Weights of a small transformer language model.
Size: 17 layers, width 192, 3 heads of 64, vocabulary 32000, 17.3M parameters.
Architecture: LayerNorm before each block, rotary positions, no biases in attention or MLP, untied embeddings.
Training: a variant of Adam for these matrices, 282M tokens.
MLP neurons of a small language model. Each row is named by its layer, matrix (gate and up: input weights) and neuron, and shows model dimensions 0-191. Each number is 500 + 40 x the weight over its row's rms, rounded and kept within 0 to 999. Numbers have three digits each. A neuron's up and down rows have the sign that makes its largest values positive.
A block is one neuron, or neurons of one layer that tend to fire together. After each block is what it responds to, as a language model described it from the Wikipedia text at the highest values.

L4.gate83:461427472423502512486523410501415505475509477442429498491485412515460566520491451559460510462458448522461435503532515504490506571472531547414443475423526468530441585501508515485484479509556450509561521554493512467511435506467507560499459472557518510547534442498470485519496524499482517517511550491432513598457518540418449483467490549527527539515468547463526515566504412492523544539462490536565488540460513544511509444534502489401585539503535521543512536479539512502498479504462477510517459489549581572492474536469525515476535517477537518431476505481517494584485579470483468457
L4.up83:380509495509423515545475474536536488488467524366465460502496524517477485454523503512490447499510496458452538493534498501535504474532528439546551589518504526427481498520444479536522483586500535547521557470507491486557563519414496470506565444434450498457435520502524456522449542453529538449501564563523506517470471541491527519486470474466467556517513509486558491487522512568549439441589459443527605539471523553497467510546514532531502482571479455465481497476461538553497520558470501463525511521477525487496474476486496498534456415502548539571442476456513517507470476443537596533
L4.gate110:438522503425509579520473470463446506542471468455435547440510439426507501471592498543505499404480491454489428518555452418537511528572482529488513450475532521510477477517494485571493494550536480480507505531517449472507553564523480507525500490591499533483482518512497555555476511498450423476475519564512481525440494476546536476475509529501486558511479477490529447525483506487535440536482502537509508489466540544487491474483560437497508447496494574551549470483470524373469486509430436493559541474599553476484482455532565495490527510512515496584471393384520506495499501454462502492
L4.up110:569534495526542534459521501528511487540482537527442439479501523540482471475499564502459565546440511487473575466526428516455485471541506501537492482427522489480488472400508548529524530499482472486506558601561503528410545554504552507563522469481503538491558533515491469491515471487504492482475517506521497457497505524421481524563463426500516474518494503524510491443477426539446464410469488526422553490480520470513432507554479452492512503513457537575569512455527454556475535555503453504611493431582516481548472423586529553574501504522548503477452453516478435553540473513467549503
L4.gate118:470444412497504418567513487508503552490564478573512542447476542567525490559432507483524441466485436467493489496473549498509464465506530481478499463525466433543514488501433560522493472441443495506552577449529507514545512462484447514462466542510455446522511551514500453580535546506458529484551582460501524498409552495490452460487481459511455541509504537465494516528454494423545533438438498486544468504471510512455486609473529426519460502528580563541520519486548502486578567491448488537555488504566568497499501530534530536512550503457509516485555585526490486477447486565518562501
L4.up118:492490459526505463543559465506516395444463435476503465448489479586555446460451557472495534473497508418561557458517526432515420584473542520489462476533473536434512583469509504470418465434519560493521506494529514469437477444575508564490528516482462471511519461563527502560534495502539482501497473577452510524528536366480498527525472526490588535549498492529485477550477515497465527539480531496487529515471493515491571490458454495403515456531506526544491473495490483496543492536493547557583493523518497459439515473463442502564550543423519523503458505509522488573470465490527458538
L4.gate207:483447455494493481530508418510532506573428527414496495474486467519483515418524514547522451448563508501495425474503463451514519517475525497495526509467578523521493462498486441594407466451488566521552535468522541506512495469513529488525448523498493449540429497519542493444522532489519502516491460527366512600539518493485504565521462548486486539528501531520515540557496592507419464519497461533478456477404459562478510490505551469538532592518513570496486557465486528470534433540523459511464482480567525543463531467443537488541525486556535562523511534554485530459483500474440429523
L4.up207:486555462482518409432525532515495477412491458487522475504436500486483483457526472479496440487486541550521498540521546516474450484504535515518441532487493538512529586516434414491471475484521568546493460360495586448544492510486502499501514510449531457528526453451478438519529531466471533468577519474604457570450568606531530545532533566500561492469506492488465468545478497496532518493511466512537565430435493531502443475504503526493533484547489455520522505447473557481529563511472546514491507519473518547477474515467526489496573484547480429525535526502497500529416402460541430528
Parts of written dates: month names after on or in, day numbers after a month, and years, e.g. On October 28, December 13, in 1863.

L10.gate6:476491519449575477436479555463352489507455451521497498467433499499508468508547454473529495572396472531441521592469510475492471499495484477415415471499478522522505550468509476545522440489540515503538542480422558493511477474533498520483479544512578560556558506516478499453530465429473546571468503498537512552522526564559492548590467504491451498531505522441466507514489477531551520457489533505509567467534470500505451423500462582455447520519534540537565571492542519509468531525543510443400459541475497529473508540526549526455503449458495514463453502481525506496470466547533490518
L10.up6:505543515499439516500473561470493392515557493576585527528560449494499527535456501438471488380453529485563494497535540438504516446474491520506536478550438468494443485427538554554504458534483497586540567476543497467507466461531595588539540474470485489508482529515507543568468448502501517491509483475520494505505479455479437475504521571533524510492510454542462505545489569449468510541479516490527512473553479558498522559457518476513475505445486482524515579505439544433515494439466511452547508475519502552482415440454584514459472499525473522575460487520511430548544471441502480560
L10.gate9:520426556478565550498426627532500413522498487533470552521486457477495496531564542495490473478480481504558541538461507465522529500479508530439421520514485483519443484507481487544425469536535557514452490525511430497449505538547546528446472478458458519513441458463478549540487526497512533374475540476496478552437605545489504488521533508467454552513483511515503527533521540504411471559508480547485484466518465565467468523507518552493494523510544565559487481500475501568515489528461436490502491439582482562506547413496520444533438510495444499599500461498494445495538574465537513507
L10.up9:524426427555564477482577477497502537506487492526513482480451493529494430527504519496521466454501398580439529482488476509459518489485558516581469446497483499566444522528551578457513484461479458519528612456485450535563432505485514527520509544497441559592548583509524493489471500504477481506517480480456574518447511501463446560443531467507473528535483472456538477468445484443496524478432427478531461483490473470544510479464532552508496478572480499505505513524497518524453512540514508499510480502508589515523455479522557523458564494457554544489513389539442504446428425558471494559
L10.gate29:498524463479479554485461427457473457468464409458435453505488539557495503471530488528446565501446497443479555433526534509494488562479539461492512485530514468380503530462566498512524481564607466409533576501532506535490528526520526535525466474522490493522558496502491533538514516522490491454495499580472469528398453480537480546528462499492518571559535453544447497470496470505523454434438488487508485582475544542554489452503498441472486512505503577518452483538494501482528505572383504541558495527554410471468475425509480512553539521459489489488479450472571512469439487520524523494
L10.up29:461504541485537533554481423496466494457441479480432503410469550528497504443501541508518556447414441540491529549551579438531473514539533484531466475514533444457457480514471513560503538501525454498525478473533434489538491532491587488530485468531454518493519436480507487513551518545561480482488540493420399508417489550567433589546482474531467611556562506448495546474491463490469483493490503460577516563427523514487546435451535520468524485453494531549524580518492517529438529512488494466512488533446492505425503512536493438513518508520565558534479529525462438512505494517476535553
L10.gate39:444455457539559493510503475505541474536446557436481484447478479486497467510578522466518405428427489507452466423493457471469499473469454514474539531493550500458545497486532462504450550482553518558461480440492543510461516512468539508504493496506537501546471502490569462485449528506507551508485511496467473572559539473500525541439480575498488506536516530494536476587518504550536396426500488452564459447455526506539541488507581566571504564511500475407551531510563494478503479530541447438515474447531519521463508553483505596525527513458548523502454486472411537557449502424480489566
L10.up39:439463495510486487529509472556513447556467404481549511461488517465529547517486540426485506464524486495475461494482422446424460488544533542494474435496517491476489502466504424528483578478461503497502557347532485512565562491507507525495471528559525513545513494539501510513522533562498552390558482458476478548510525454487484534527510503582430491537516554459485517549508477570528565463507532507578466499443421554493566529522507502495453548474457486513612489567490470538485544498462493469528513419549491543532473477494503537465494455561508440521546514508450487487492477452506582542
L10.gate45:462470469472538538504488526433480485537489518546519500521453545501453541541527456505475505534543558522477547538439472413500529473425554522478447467516452466519487447524505522506490512502506494582495498544437417486457517513572455533512485569505453523475472571444498457473471495540576493461518549527469542504474557460480444622448521489514505504494570512495513523523524488545446468513489451568582510501580458516441534481508540615474511527507532507558518586453471527427426445517505415511524505421507495535493528513528556466467471504547562460587518452520496508518528455523462470530
L10.up45:506448468506523487525518472522498461520547500492545551442458506538500500454482477516492490506557450595503497529479450474467439457516491431496468509585568397524552503554478472517443554477514569563460480468442510499545607484548509481508486504518465537567520464487504455458535547543544563550621434554386491482519466510499487498521514451481487483454518501471483532495471516491405525562530542461567463492464455489484545536510490481488482498527539500489408522507498456453487394548523461527543534428435519548519476477502531517501565539487541479525438579533519488463529480495469470495
L10.gate133:496421535486456482445512464518449536557471508483530479424439426529429484535540450481480512471462501529484542524522505502553471535490496450456428472473459529559490507523465455518492486456436466467528476496525497498520465519486537420536472508518472440534536553437434493543544537415428485564530530475467480536500555529505475532536444482448554500542509514468522575484521505528432443468500522522469526474525510477528505457439481513539449456514488449494517511510490519441513531438498438538517482504472503582487498514564524584413519516440566617540454466538608548477561529498449569537
L10.up133:477476443505558440444425498511458484474503495531503521453405540523490488564559432515430496473524500584548526503472501552513491545559466507542490471493506509474512491502538480480493510494471514526507482536495532473503503546516573460493450592524473484532514490451509507547520479557454521473461569474478542530525486622462554584522471491543415548554441524482526508545492513493500431509482498546443596470452444494464467437495468513483483513512480463490485468497549523479459539507471522550455452485605540562536392505476483528496514496439601468475488502509528467475493555455568446591
L10.gate185:475514569530518467503493547469473453549447479546440537455451541514552572570504495523489522463495442512489496487472492479498465576509606472467586521484469497447512529503440551521553430484520536464422498465524573522532442497531522519465505572518516487510565473544430500514518447477454494511459512432485434524529539468538422500475542478514464561541549511479483518442500526444533485510428449534529475384521467531462530429486516519477475530481456521568609467501472587548474477491552508459446522478499482588508508454489567503490515473580507504543460462501466490533535440460519504510
L10.up185:455462458496504483508542490517450476473507479516542558568489508484453455500573486504529535489436510493519469511528514512463423541536542426564494523491496486473477524493505514473485549540467482458513487538530476543518462466478528463473466539508529538457534491404508417461451491417450580472554541491443474481474494551478453461528471505516426498503497536540545526489517450536517507512462549491515546462506508504486487496535520602527497514572460485508558539460542494523432493597449560490461458523464536518595557478514512400432533533566544421511418507533499430610540463533478484582
L10.gate216:486516585484518570519461486523403468532475446431465472493442480527537531497631488467469498479488522502505569516498474495552451466511533469508408468514517494529424488492485489484483501540508523494521531544509541458553540530516538504468523481543525528489473554450472485468517546436494503448516583492489450537533506527500554499562490557495464544522465534432475509488526496507582478470470427533493591459465454487509422478497531528486491527537516569497508497525537531496425537537556534442545499562484436548507404459472405583485464438533553496464467475488505498539481532462550557595
L10.up216:469518574509498500558502410574453455534488454485491479519498435571595520503597514393479482414502482507509549487503503483528471462521502537497451510502513483512434464513495514492493480560496517496535474506481532488575597469540554510514440455538495457467519473505466505513556568447458527497505556442454432513471503515491550454576453590508484527538448571517424490449511500440515483474480442521489580491456474510529498493482493455479440502606456589458458517543482505511559499487396566448531515506502492513447491539474463517495486475510517481473574552526496476501524456520509556500
Month names or day numbers inside full dates, such as October 26, 1 July, on 12 October; sometimes a year after in or from.

L11.gate71:484524552506520482525498473508467382513463453538555484510464518431468486519570521460445549465499528420563491494504537476532388468525532527526527451505457485467466472553449475567498423501523549475506522463498569506596525436472559500512502503429463504515488533484520468546549535513440515442480486503477400585520529439538540593554531518567534579447515489476425467498497475512516521478461563414549464499504476493533515462493513450516495503491496559476530486500490466491506516527482511545577528407557464558438440447462515555528542556497502536509519496477477525467461477498521502550
L11.up71:535512506527522472519513483481465436515470487468542478470483488437486492495589559497493508487508563485519525504488468434510413389523487494503507463450470498438418476541421508528475500457519475488552527510528497471590506430434561422520474437509446511505539528500520500506537570473489459512496495507446512493547506427533529528547503535565479523418522467430499459549477481451517444458503514467542492491440469494476505481453564471511460526549429490425508546483469508452483535511495459522537511412580514572473443474507559510557557534576550570469527541456566493440456481592511509496
L11.gate89:500436490494562453516515548512562544516485474538523482508499513600484505554547432460439505491486434486524494470502482464486526445438536464496510515387477452573503471523471511487490479495452518510517478447544489480523561522497496478506485583415516480552559473497493503482505502484521588527559497493452514514414490521480468514548517485505547521521532497495475479502422607523427471441426449474476473460526488538528539533435597512532500520619557572461513629518478481456527526519419503503525529453455557470481518418494524491490513553511491454452476527510498498450511452512530526533
L11.up89:455543490488434553518477484492453461529444519438564547491536465520473488512523527516498527502551506523507486458486466401563493512478533575352492477478435529482501521512479547487477477485473489522498495438482481546472526450481560460479492441555490557509448551506534459465461453455475455421505482543521398585511591556519535597512533558522526492536499458489485530517522480551462465515487556473507540499501497499537490490480522555473419448493524519535532582518494519548429493543463517469471473489435456536531427536492546467549477569512555497539517536435493540418550468541475497539
Month names, and sometimes the day or year number, inside dates in biographies, histories and tables, e.g. in February 1873, 8 August 2022, October 13.

L11.gate116:520479577479595484447472596550513525588487481499435473505502503497455461482530427435468460516438502497467495483533455489576461486473541481502436512510486532545506497488481488467461486543466482478479506535522531506459492432499495493428465472502504517559463558489521432530487484501486490461498547473546531515597471516458537516562519497438454518483518504473534504432509476471579409549371462524496499497502512525502507505527504567501427520536523474457461513506553527547475542509618416533510572492546485451535508547493490578553494414525506512561469468520517569531547484480536426460
L11.up116:455467530511513509512504460614567520507505533565521505463462515557472489537527528455499419455489499490510484537500504454556525464478500487536426520478500498563535505540477564488436487520466466542545507487487440410570532477478536450546531507432501512507467551436545487430468512486486506489422591491561520399507524527489537502428482507521469509495465572464500386494481447509487487534451555449475518456520513451506479555452451493549520496616492447410548470543552486522542565501481573450476517520493497517467445483533542453473464549480522491438486511476441554544489505558486496490
L11.gate205:485455532491565505408461492486486439459461553551471527502443468497436423447504561421469490595502392470490583540497491532493519475489506502549525481538457461535494474503551584560475523476582499446477557513534519555482441515469462499519508498504491489430526484471517480567441450483496576531483506475520548441460506455482511507527502415530424471502493438455481512495524468545499466446412496499440483476532589563542517500501552518492484545501488540421524572501577503548467523465485475507530527509528507505542507498529504585531418532494512462532468427490480501442496519505574500491
L11.up205:533484522504594537462534455510492503463516492558450568456443473511506492439473472409436479560493421541474515556465482471557529493512491480579510445470471440487481422502481545554515551451552498468495485507505482521499394568499484463518483490470441565490535516493551455495431445536513471536521542456536554437472501504521562481551455399506443503457535493457497495489515471488510450525457501554485487483523563476554489502443516526569494589494495461555513536535467495532486547484482447537477543437506518499514557473580505468550493570485555502566499511567463476405470496557514561493
Pipe and semicolon delimiters between cells in mid-row of Wikipedia data tables, such as sports standings, curling scores or track listings.

L10.gate28:491470457496499521502560486593542476395528467593539547491488463483502462482459504518524461483517469448514471492464491447511579473566422484523499565530423540488547529454503522492510508522524525488511465419518532548441542528574506461453484488416478563484568545499531506497511487433493569556518489471529487451570499495472454446609501508524567558474450501525470484458524568413458464556519437502498462441514537536539463516523430550465611446499501450541506482486514458567525475539468525514473477521550509484493529490432533457531540523541476495524459548551516500558479485506535475492
L10.up28:493464546486590467554480548550494458427507426603591555571525479457471441504463448460524441461472484465513496560479505444495485538564421486501577528562385502489486506421505516569530515499484515466476480503560562536481450561614509511476443544460472559432522574524515496520506448494481512508534490460523463539536506465480505436556513478482529534448498468517416474526549494412477516502562438494480575501513528443514502500469512528488563464476508479566553454465486496498534490487445495527448502450496491499474535483500484432514512502540523483554494517537494528472512490552473473468
L10.gate60:509499522530582566529509471528572498536536429464507498521578516467481534457559510494437436469484448434476481542524533492494459598499481542503515449488468514494438530464535590515486520485564593456464433529573542480479517489455543479558437447527483549486473499496594496471468523447442478449559537474491475524473541426476590452552536519496520545467468510454500429534481500473511475513526509499487573468550529478506434507537427463490468456494506539548546517522403492584502478505495559457492570493443508497510445474516554494514462516526490493526549464491567507485549410494473493509
L10.up60:457503435440504527456559420557528460506515529487498545536516503475477471434573481527479468466509497504484498518440422418510525495526459520510443516451504503495452561479443520518526503451510504532492508460535501436517491554486583546512484515592507607524500441483529442515476494431580424439500496481525481493491476467475536450461406513472603533488538475530464427449540518482542486540494465500577511488530485504462424479492545459509463470459415565460532452508561452529541451534523543550507541523477529524496518506540472531505532540484502503504568501528435428493462439462464492587
L10.gate74:517537431508543512504488519487459519448519430497516517589538537534497464498581487533489600473455453559551508441491423425489532556522513523455506541512445446548462501469506482525443458491506522429516468542443490457454576466502456430550523511489530507532501592572485504536560470472482468489476493529519513528498485447455565486517526514505518478538506477532542512524479538521512451520396535506449564534528500549564492503517504445517457496528544451585454506490516516483490492499524515460475489573469515380429551483525501485562575512468573558506458485420551553471429466510480477481
L10.up74:490434561508511547500549494486598551503494449558469484489480453534515511474499457506462491521453482460474484451474485524516555557516479533497520521391478446452505426456531492507434594467600498498522543481586421535484508543535520548487499450540502551483489507531536564481488520431506539553518484504521459450518412531517512428454477503533503485499524513499514445515536543435562500465518483484479493447530548547604421533477521458483568470514481515489544468558506528616561451519530492444458453453598511508532494466523465464535505474491508511552510459452447451451477501509463535513
L10.gate132:488516532547549560475558479557506459532504530514522538488490469547476480518590564483547473489561463486584439447469542441516485503471531561574490508505506531430445431503435493518477474479574599480463571474551499442495561478493557520496459487482545443452516502511534528494519419564476488407448531493571457506507523439534516497489490451514447430449449535484510472549517458553420463455481493504456463446537447457535482546500461467487473506539469544447526555563501497547471447472502610507500536487444487505492469548548472471506503490463526492493496462515454466446503550459501500581
L10.up132:457462613485534562461482482499484480509512486483478488484479523576502499495585477541546447474477446538566450511487564475475552535427493484553541526572488487445439462483432522489503501523537560448456566502603463525472480509471493516492523484480518534484520546478467485532503497471477530445452532452496532629492467472523448541490462420540469502543506539536525582523521505557426435428484566524501482465532519468505481504457524494554485565502508487516496538493500509550422453483482474495486528495426514513519470457528521388489502488489550514573409529478484462481471574428468559509
L10.gate135:515532514508563561453509493544467520495496503611428546533430455528408504433487464520469513527435432525469520555432477504521524497522522450540542487473540507416499516489418558489527539571528394485429512508549526527487508506507478511519517500539464549499554517480483467503460515527521532530512498496486523546525526507474480464488447442501523477526492559524573494418480456494548507492498426489558505465513445465556482465511536507493584541537433481558513509455548510556459433481520442454469461530556502485591544490547579496527481433544532583482483428474504454537501477502500433559
L10.up135:455486529540526542553537541479516439550528443545578534490530490480491465477491543524436464497476505499488536519475491537508541495603428488512519502409443524460420555499503542495533493515527498512531445527554457483426527466448544501532498513535498566485457512527568495494428577395429492476538472521524581509579506467488530500545475509472529505474524528432482475518538501449536422491383439490476542496484543555462444506436466524526533488464484503523553567538513514448530470497451482496449531417516482484499516551514535495573542548556495474481505429511546550542417504502444501502
L10.gate152:495555492519386563560531524517442452520488575471482517492494482523481513482461507571474511474445539483585527350480508508524511542422521496480475552483584543445502547523486538491571474567520532504544516463483525470516465480565542494453528430426508519518462492512540534497527446460529520537504506460510511503480432451473470521492538529487518467426484479530457494506474551422511497493497513477481468491557568529517464503495483508462553439509462480487463526508532540499520508575541504578504480515464538393472527568493489513520503569447483526424450505381547515441446540528455489505
L10.up152:491467501503446557562492588550510525494471566521512544484437486521469559501489471541462522419496498540506490461479449466466473593414506475514498520408508501504417509576480570563557507559496451510540573505584483503524436571565459577489506425491500564484437479426496431574454524429522474494483518446474569527441533481449465500445516442463491541533540497504451515533501508503483526501475536552470478489558547523463499479479514519495566509568546454487498542498487549459516483534511475570465495547504538458521526509491553556514493509476504471489557496467519546453412528500473496440
L10.gate178:540498514570575601459418558537482484478528428495533546576523465486506530463463492401448498485440511502489478557488506459551504503456529473459513487483430480566492458472548531530503505560528531501470452468537529540463439489507447513433481413502500533488484531563521486549406484468467540475541537493471493567512499495516532519593586530477529545554470471498479474558493521529555492489503532512456542449511579450481510496523442569454498502553414534536486517535433550555480464487503470470429465486537498487529547517467518499550404474424503561540485515505529562513461476546503498515
L10.up178:574481554557562541540522460562585486525518531635509532478526448480434460479473518541470477524461470452527563445482492517506519509503461410586469439532482464476491471482512454484447457520484573469474472512581497460504536493501508441456541490517518442522486553441571514470526472559437515459553493488543504506501443474497464531523517512479481426444442541483538486498483465471536518446462501483405529508544522553579462575510481452475515447523515430496508413523477467494500462497481539508489511475507503465530443448509519514507509499572583457494517486440451489510581507527484553419
L10.gate213:472454591475559550558413543514480497524505525522561490566482523534494505531508377477587512457510464546509491500524545520488456570533509501483495523568454428543496479467509532557517459547445547553530480496579457552512499565585510581422497453491498523506469462504544443484475533453507533466472494512500536599518499509544467455478507509446455485493476482503459475429499469548489507535455446521561505445582447435514428474507477486520483545503540555512566489515498533509568475491425483443452489431507494492571506479476515489511458477509525417563454521500569497451504484499484540505
L10.up213:556511469522513487517411505463467576494467552453555500510420448541549464450452453451563517522476513504417552529493451499597487475426462563461523451494530443556492400535498482556525619490483551521478536523482454526468538519561531501542485509540500539498473458521491494518526517460502524549526453496502496566505460515520480461445415526503505415427493448435473462489485489490455524517555446550485471460483527459522570420496459465490478498567446511500518488490505536520510460519498497491497559501489479552439513492484513479490511454588524496503510507448553479435604529557464518437
Separators just before a number in tables and statistics, such as the colon in times (4:41), pipes between table figures, and "of" or ":" before values.

L4.gate21:575504490474430474513495509365522486437517455464575465574560483464461476549558481441554524487508478497473552479493475504515538470492512506510513549564477473494612529471472474506509518517549467433494468575455444517481529519429487496542494495490520527475563505439483496464488493550469491540483520501680459546536515570483509510508477455491487520487479460548479507493495429521552394486499488508478509496520612522545463479475502454551450517442493502486497522526569485468476569492512468542461523513481500443522446452525510492485510503485481466463451518445500525539537496545553554415
L4.up21:414542493486585549561493476510531518515515545541502517462516502542506521451543499511527524513509517545496506546474557571474433543560442434515530481507523471516552445476497554518469517565518539440563500549592446479517547472476503501457421527508494528494477513487480534429530468478499516496541539435540505546544507468527573425537529506444374494524530523472472485492501467437562468481466574514532541447421528441491488423511485513461500472504477506551472430559458567583520440461522437427481486522525482501452474503505518500553492490615507435502483538494543518477571517500510495462
L4.gate50:512558546425532473469472541485520531620510470538457533454516540475446500551598491472454532504484475551534515551478518488453511424588500519482455486465511479487482542493500605588550498522510431489495522516540562507472485515518474413500471449522427463524473493511458535603488616485484471474489486419513500554450484541532552460505447447502456531573509538515505551509528519450570487520536522539540492509469534473455503462482548468501486529539552460529452463471449563473553446497463452423490500509519502480465524466523533484550539421483504556503546493433476457488477515522458531476
L4.up50:464541485547369571532471485470470463505503458465545424475542532454475535504569481579491526502497555542471502519499498528517451521492433501433459520524501544561535528509547483459539498542496454466526466533481501552542540534555506454529583486479433493500480464421503526522430470508395517505463583448591472521451462462494566517536496488506509552537460487474470493516495406486550507526448558474526558533495520482506517517487477557480484454543477451495469412522532485529456551490477544598487493530515516561467445563475466417500511473463468552498430493477545502570477460494485524519
L4.gate104:499515516498472477533497535510457522492498469511521521530502428528558480545481457575510480567434497464500408442514508500594424409531447488524574563489477494525512491492594485573466551504473518534484482494479496478465533509509568512509526502442566463486443455444507520494489395472461496518542427481515503479490469540537518522424518452512570511478430534543474519502481577443438544568445431457471466482516558493512560513483517466490506490506496474495442521477559432559507471511530441509465555467501550491517535445490492444597517508449514531552450495423495507564498517433522575519
L4.up104:418498445473497477465540529499453521483508442502470504484476489530509494485528482528517533583492536530578471478497569466489468509474492555508506548478424524608510495522517526507469444529482479516483480492509506466496525584497535541517482496447537531473475422500520469515484427445498470487544486450495533530490487580443475543500466499535556499545449526495502513410550620396489544573458486502535506511521526539469516436492533435408494558459575513523447524462459495510525520508596514499488477526456534516466510542398530462498598514408468529466498549510529548494460454534566536546
L4.gate215:548516548504465444467556517471464479610477465450516478499546448538411473519489542456505553537466529500459587523488433443487495501499557469507492501496533546504466461462471498471455496520531460468424492561553552489423481450489504555561551445502468489385519466552453477528522445507510479526540532461436467598528547469461490454526504497515463451526467518472480575479526583533480506531515473551518502507492485489493545484513553537444436512518433511541513515507506491502504471533583531409550521527489430446464476526454513544508582523421598486446490459520460512529512478516482452474
L4.up215:505557491477491481463513574516460453427521503583418572475554552442526460502518494512469524605485491528545491577500465508509504429538471521563525499520513512447553487480519506522470421487506516495473409527492476452474437546480545538493445509530602508501500552439538470524510477469550493581472591491531551543566474501552512518496455490506503497460486474481485500464508409474470579578464505509547528476521486531500500532499489466482519475459498480515484512478539508483509514522546450585424480441525447470531515494496515466489558537427504398463443496502420506539567525515528400469
Colons separating a label or title from what follows, as in infobox fields (Label:, Alma mater:) and book subtitles (Architecture: Meaning…), more weakly such, and, or, with before a listed item.